MLP neurons of a small language model. Each row is named by its layer, matrix (gate and up: input weights) and neuron, and shows model dimensions 176-303. Each number is 128 + 32 x the weight over its row's rms, rounded and kept within 0 to 255. A neuron's up and down rows have the sign that makes its largest values positive.
After each neuron's rows, "fires in" lists the words (lower case) most often at its 100 highest values on Wikipedia text that the model never trained on; "fires on" lists the tokens most often at its 100 highest values on Wikipedia text that the model never trained on.

L10.gate824 [139 120 129 162 186  98  77 160 153 150 148 121 129 114 111 131 135  80 114 157 164  87 126 129  75 135 134 137  95 130 169 116  58 142 112 156  69 150  79 150 148 123 115  72 156 187  80 127 167 125  86 152 174 161 113 151 117 132 136 155 106 154 109  96  90 139  98 125 122 134  69 141 135  81 124 149 179 165 110 191 141 118  79 124  64 104 174  82  91 161 111 176  91 102  99 115  88 176 124 120 133 107 201 118 154 132 156 186  83  81 116 113 158 144 144 110 122 134 142 129 119 128 144 142 138  83 112  90]
L10.up824 [117 135 160 175 144 108 122 120 119 139 182 143 132 174  88  74  89 137 188  74  29 123 100 209 114 155 108 111  92 132 104  93  90 154 134 172 149 115 154 131 127 131 132 116 127 121 121 153  92 120  87 122 147 105 130  67 103 127 111 114 190 175 122 177 115 113 108 190 125 140  78 134 158 152  88  75 207  80 130  48  94 145 121  72 154 165 145 196 109 183 138 141 123  68  95 135 142  87 168 134 126 127 167 122 116 185 152 116 106 159  98 137 148 168  87 143 130 103 192 189 140  74 140 142 128 147 115 100]
fires in: "of", "by", "on", "for"
fires on: " of", " by", " on", " for"

L7.gate701 [130  86 129 100 132 165  96 139 163 121 140  87 127 170  53 118 143  71  87 137 103  90 121 122 139 108 125 121 174 142 124 148  85 121 133 135 129 151 127 199 115 134 120 117 193 160  96 114 148  94 137 139 159 141 123 155  83 174 124 141 109 153  85 155 124 153 136 156 152 141 106 114 141 177 155  97 115 110 196 141 163  83 169 133 142 156 132 175  63  98 120 169  69 130  92  97 105 110 138 127 107  90 124 110 118 164 137 113 167 102 115 119  78  86 134  88  96  98 178  34 138 152 137  84 124 101 122 157]
L7.up701 [113 105 179  94 106 120  71 113 193 146 169 130 155 140  99 133 110 124 123 124  99  97  57 130 100 176 112 144 127  92 181  87 163 150 160 159 109  93 117 113 104 105 145  39 115 104 116  52 135 159  92  61 146 119 106  99  86 122 135 128 190  78 121 110 161  72 132 115 138 137 125 146 133 128 108 119 121 174 145 163 120 120  61 133 125 159  45 215 122 104 133 134 124 110 127  73 152  76 105 192  74  73 204 157 106 133 162 125 105  61 139 144 156  78 105 101  98 125 114  56 104 133 150 136 194 141 102  90]
fires in: "of", "among"
fires on: " of", " among", "m"

L3.gate578 [104  84 178 164  78 113 128 126 100 115 112 189 132 175  84 145 116 134 123 113 106  89 110 105 142 104 132 130 168 149 124 138 154 107 106 117 113 157 130 175 170  73 165 168 135 138 232 127  74  81 177  94  74 132  72  78 130 166  81 102 137 116 125 169 164 186  72 140 170 114 113 121 141 137 138 134 134 126 115 120 149  72  89 138 122 107 132 110 126 105  93 117 104 190 104 109 107 157  92 116 110 144 108 154  91 135 119 152 160 120 165 140  75 132 160  75 229 106 177 160 173 142  71  65 131 160 171  97]
L3.up578 [ 92 103 120 247 138 133 116 138 142 140  97 140 162 157  87 118 139 111 129 178 137  98  76  98 143 101 104  60 114 156 142 141 137 151 123 175 151  89 147 155 126 181 139 130 169 133 154 174 158 154 171  53 177 130 124  59  88 128 155 154 106  95  94 120 113 136 102  97 119  86 161 128 164 125 138 138 120 132 120  89 150 109 130 172 111 129  91 155 170 102 109  86 186 117 166 127 133  85   0 173 142 150  92 102 136 161 128 164 129  67 120 163 118  84 140  86 106 145  85 112 116 155  86  98 133 112 191 188]
fires in: "two", "of", "three", "latter", "fourteen"
fires on: " two", " of", " three", " latter", " four"

L7.gate223 [ 48 152 171 139 120 104  70 144 169 155 128 131 169 132 147 135 140  68 128 110 155 148 135 130 179 101 123 130 144  53  87  94 175 124 182 106 143 119 133 114  86 164 107 126 166 186 143 143 209 138  86 111 151 141 128 134 177 164 139 153 117 150 117  82 108 138  74 152 124 115 125 149 157  87  76  93 154 199  94 111 133  59  99 106 102 162 179 165 135 118 173  92  98 113 109 132 223 133 129  98 159 168 193 126 114 127 132 116 124 114 140  84 142 134 180  80 142  90 100 148 147 140 133 137 130  50 105 136]
L7.up223 [110 131 151 129 161  87 142 104 158 104  57 133 121 133 152 161 115 193 170 156 209 112 116 115 164 172 116 174 126 109 103  94 172 122 143 127 169  67 132 196  96 108 106 114 177 143 215 160 160 107  91 168  64  98 132 119  89 114 135 165 108 153 106 107 166 197 103  65 126  80 155 159 118 140  41  95 128 138 130 133 137 124 144 109 148 138 106 147 184 104 191 126 115 160 128  70 135 159 135  99 101 144 133 122  93 146 121  49 143 114 127 166 119 124 138 155 139 126  68 141 101 110 184 148 147 110 137 159]
fires in: "the", "a"
fires on: " the", " a"

L7.gate73 [157 120 119 109 134  95 136 137 142 105 115 146 126 109  82  91  77 123  93 124  74 154 156 139 132 138 154 170 126  93  95 109 100 164 196 113 111 127 153 118 141 101 104 107  87 130 182 103 130  87 126  98 176 107  81 147 134  81 119  84  98 149 139  83 140 202 132 107 131 151 114  84 136 227  96 238 158 121 104 154  99 136 106 167 184  80 113 121 133 116 126  68  76 168 102 107 149 124 119 135 148 158 130 130 130 130 120 146 124  95 168 125 163 113 105 121 130 129 157 166 186 165 211 181 148 131  81 168]
L7.up73 [130 137 120 123 143  55 100 128 158  86 145  69 126 107 122 148 147 104 136 136 167 154 136 153 179 156 126 138 151 127  97 144 131 133 104 141  72  68 115 157 144 121 120 103  55  72  70 121 136 116 150  65 121 100 139 102  97 128  71 152 164 177 117 127 105 200  86  80 141 139  78 120 129 164 111 115 133 113 123 137 130 173 149  99 135 136 126 118 141 127 163 184 178 128 122 136 136 125 135 127 143 152 141 136 117  83 131 129 107 108 160 117 150 155 122 129 174  81 151 159 149 179 122 125 141  90 146 157]
fires in: "is", "have", "has", "an", "a"
fires on: " is", "s", " a", " have", " an", " has"

L12.gate816 [175  76  75 182 105 147 105 187 128 130 106 104 116  61  50 130 132 128 163 115 180 150 171 128  84 144 173 176  76 156 151 147 112 110  71 177 151 121  84 173  87 113  64  74  53 181 115  47 118 125 141 111 135 128 123 154  96 166 117 117 132  97 173  98 100 164  78 128  66 143 112 131 157 184 100 141 117  87 185 112 121 151 123 118 136 117 117 161 130 145 141 110 109 148  71 144 171 135  78 112  79 114 109 155 163  94 127 151 117  97 105 142 113 146 169 131 126  90 128 113 130 109 125 107 120 188 135 161]
L12.up816 [147 134 128 141 123 133  79 173 173  68 106 102 122  89  91 185 118 107 143 162 145 153 206 171  95 211 132 161 153 114 115 123 102 113 120 151 190  89 158 158 137 192 172 129 148 163 128 100 146 133 139 147 110  84 149 146 179 178 132 156 151  32 133  90 126 108 115 112 156 182  86 142 118 224 144 171 139 136 104 121 106 204 101  88  63 120 150 133 119 123 137 131 107 161 119 171 140  74  96  71 175 129 114 134  32 145 138 138 172 103 107 124 143 112  97 135  79 118 132 137 138 116 117 125 141  92 136 147]
fires in: "is", "has", "as", "have", "are"
fires on: " is", " has", " as", " S", " have", " are"

L7.gate830 [110 141 116 147 151 103 194 131  79 122  93  89 130 113 133 103 103 161 125 100 140  51  99 136 141  84 120 180 142  55 100 101  90 119 160 113 115 104 124 110 151  90 158  86 113 163 171 113 131  82 123 172 111 107 180 110  43 106 104  86 118 134 168  78  78 140 142 120 159 145 130 143 123 138 141  74 114 133 129 146 141 113 153 106  93  86 158 149 160 143 163 183  89 142 105 166  93 116 107 187 117 161 139 111 116  55 130 111 111 106 148 102 143 102 117 151 117 140 118 117 157 133  78  96  94 153  74 146]
L7.up830 [119 161 143 114 133  78 113  77  97 139 143  67 128 101 108 108 125 173 119 152 140 121 150 146 151 147 183 125 154 158 140 134 136 106 125 150 108 131 159 115 164 159 114  75 103 174 145 144 139 118 149 131  90 110 102 147  96 158 136  90 117 140 157 144 147 115  95 145 130 138 195 154 141 138 119 186 177 134 129  53  63 149 148 102 128 139 106 120 177 105 132 158 174 161  94 107 128 119 117 143 139 107 145 135  89 165 158 118 161 107 176  35 102  79  98 155 154 167  98 148 115 219 151 113 110 187 140 127]
fires in: "a", "was", "is", "has"
fires on: " a", " was", " is", " has"

L12.gate74 [119  79 140 152 129 148  99 160 115 102  95 163 154 140 138 130  80 106 131 128 118 142 133 148 149 112 121 127 129 163 153  63 181 115 119 114 156  89 106 155  93  51 116 119 134 162  81 111 130 162 148 204 136 176 135 142 105 158 128 151 139  70 109 162 137 117 119  79 111 118 120 132  82 144 140  87 125 142 145 132 141 131  95  83 106 141 159 122  94 112 125 125  98 145  73  70 126 115 146 104 117 120 160  81 104 146  98 122 137 190 113 118 166 117 147  77 130 123 113  96  98  39 116 126  75  31 101  94]
L12.up74 [134   9 141 124 167  92 115 114 155 163 136 103 164 138 101 138 133 106  69 119 110 138  95 126  98 101 110 141 124 177 119 116 118 163 187 148 165 199 149  90 106 102 130 124 153 111 147 107 156 193 130 165 128 188 148 122 157 150 130 172 139  99  89  92 104 110 118  77 111 118  79 156 129 146 136 126 141  94 115 114  88 158 151  88 119 149  77 138 177 188 123 198  75 101  74 126 137  27 139 108 143 117 129 119  48 130  86 111 141 134 157 228  95 117 102 122 147 127 146 124 122 101  80 131 130 141  96 129]
fires in: "to", "of", "not", "without", "by"
fires on: " to", " of", " not", " without", " by"

L10.gate453 [110 149  74  57 204 133 159 125 194 125 110 150 153 114  95 193 169 129 196 148 182 109 169 111 157 116 113  81 177 124 131 170 139 134 129 128 140 148 130 102 188 170  80  92  69 173 138 142 128 133 161 131 135 173 130 178 103 134 129 169 110  82 145 132 119 122 100 128 157  86 100  73  98 132 201 140 141 113 111 122 153  77  78 145 121 124 168 120 204 116 122 148 116  79 121 138 125 110 118 119 119 126 140 115  74 129 106  99 115 153  94  99 103 139  70 143 106 158 107  80 148 147  91 112 129 166 135 113]
L10.up453 [150 130  87 115 127  47 161 114  97 146 152 153 151  78  95  89 159 127 128 132 168  89  93 155 121 142 127 131 124  86 157 142 116 134 103 157 131 156 174  91 155 128 121 101  62 149 140 167 127 109 176 141 144 117 134 106  84 165 139 156 154  99 185  96 120  94  99 157 125 100  98 153 107 115 147  91 168 170 161  82 166 123 112  85 162 195 105 147 163 109 120 128 155 134  59  80  71 167  94 117 135 148 137 112 139 208 130 166 130  87 115 182 110  81 122 138  43 182 173 130 143 110  60 131 196 155  65  79]
fires in: "by", "with", "from", "of", "for", "when"
fires on: " by", " with", " from", " of", " for"

L10.gate1000 [149 139 123 107 196 177 108 101 147 145  44 141 125  65 158 160 153 144  81 141 128 103 156 127 148 172 112 189 209 100 140 124 188  99 118 149 138  93 183  85 118 171 171 182 125 135 161  92 110  96 182 130  95 142 129 130 121  82 168 174 139 122 106 164 111 137 101 158 122  79 121  85 156 100 149  93  80 117 115 117 118 147  67 137  83 154 115 172 165 139  97 144 132 173  92 149 164 123 182 104 179 111 146 145 143 142 111 114  49 115 110  67 144 170 108 121 129 143 119 145 132  92 157 110 129  52 101 182]
L10.up1000 [ 69 153 208 190  93 171 150 167 157  87 136  97 179 105 150 106 135 116  77 146  92  97  75  71 167 124 131 109 123 117 135  56 218 177 117 107  87 119 119 166 205 151 174 148 163 137  85  97 110  83 113 110 113 122 117  50 123 122 120 165  98 151 152  85 109 136 103  97  65 107 184 186 135 142 130 151 106 158 171 147 155 102 180 151  76 102  68  58 137 120 178 173  91 127 110  83 182 135 144 165  72 148 109 122 150 164  86  93 179 153 114  86 126 118 130 120 147 142 171 122 172 155 129 105 138  96 122 228]
fires in: "a"
fires on: " a", "A", " A", "a"

L12.gate840 [114 149 112 124 176  94 102 131 160 143 113  51 155 160  91 146 107 108 147 138 137 121 173 147 133 185 126 133 143 191 153 130 167  98 135 121 113 122 136 108 144 173  78 138 114  87 127 153  98 155 133 117 200  78 135  44 155 137  78 133 107 149 162 122 151  92  96 119 161 112 167 122 151 106 121 105 101 164 169 118 160 180 136 154 149 167  90 140  94 135 130 140  95 128 179 105  79 104 149 129 152 135 139 116 126 139 208 125  72 109 199 122  73 106 142 159 118 152 169 130 155 131 155 107 122 110  79 143]
L12.up840 [111 172 103 103 128 101 119 167 177 164  66  59 143 160 126 126 177 142 107 112 123 102 178  99 147 116  88 136 134 171 129  99 123 104  79 157 112  98 144 152 186 210 166 168 181 130 168 135  91 168 116 133 173 137  87 130 168 154  87  64 125 163 140 107 155 181  94  89 164 101  96 166 124 113 131 161 125 126 168 196 101 115 179 151 103 178 128 143  41 168 174 185 104 102 219 154 135 133  88 157 145  97 138 172 130  72 128  87 115  94 148 133  93  81 139 149 133 193  92  92 151 145 127 100 111 137  82 148]
fires in: "a"
fires on: " a"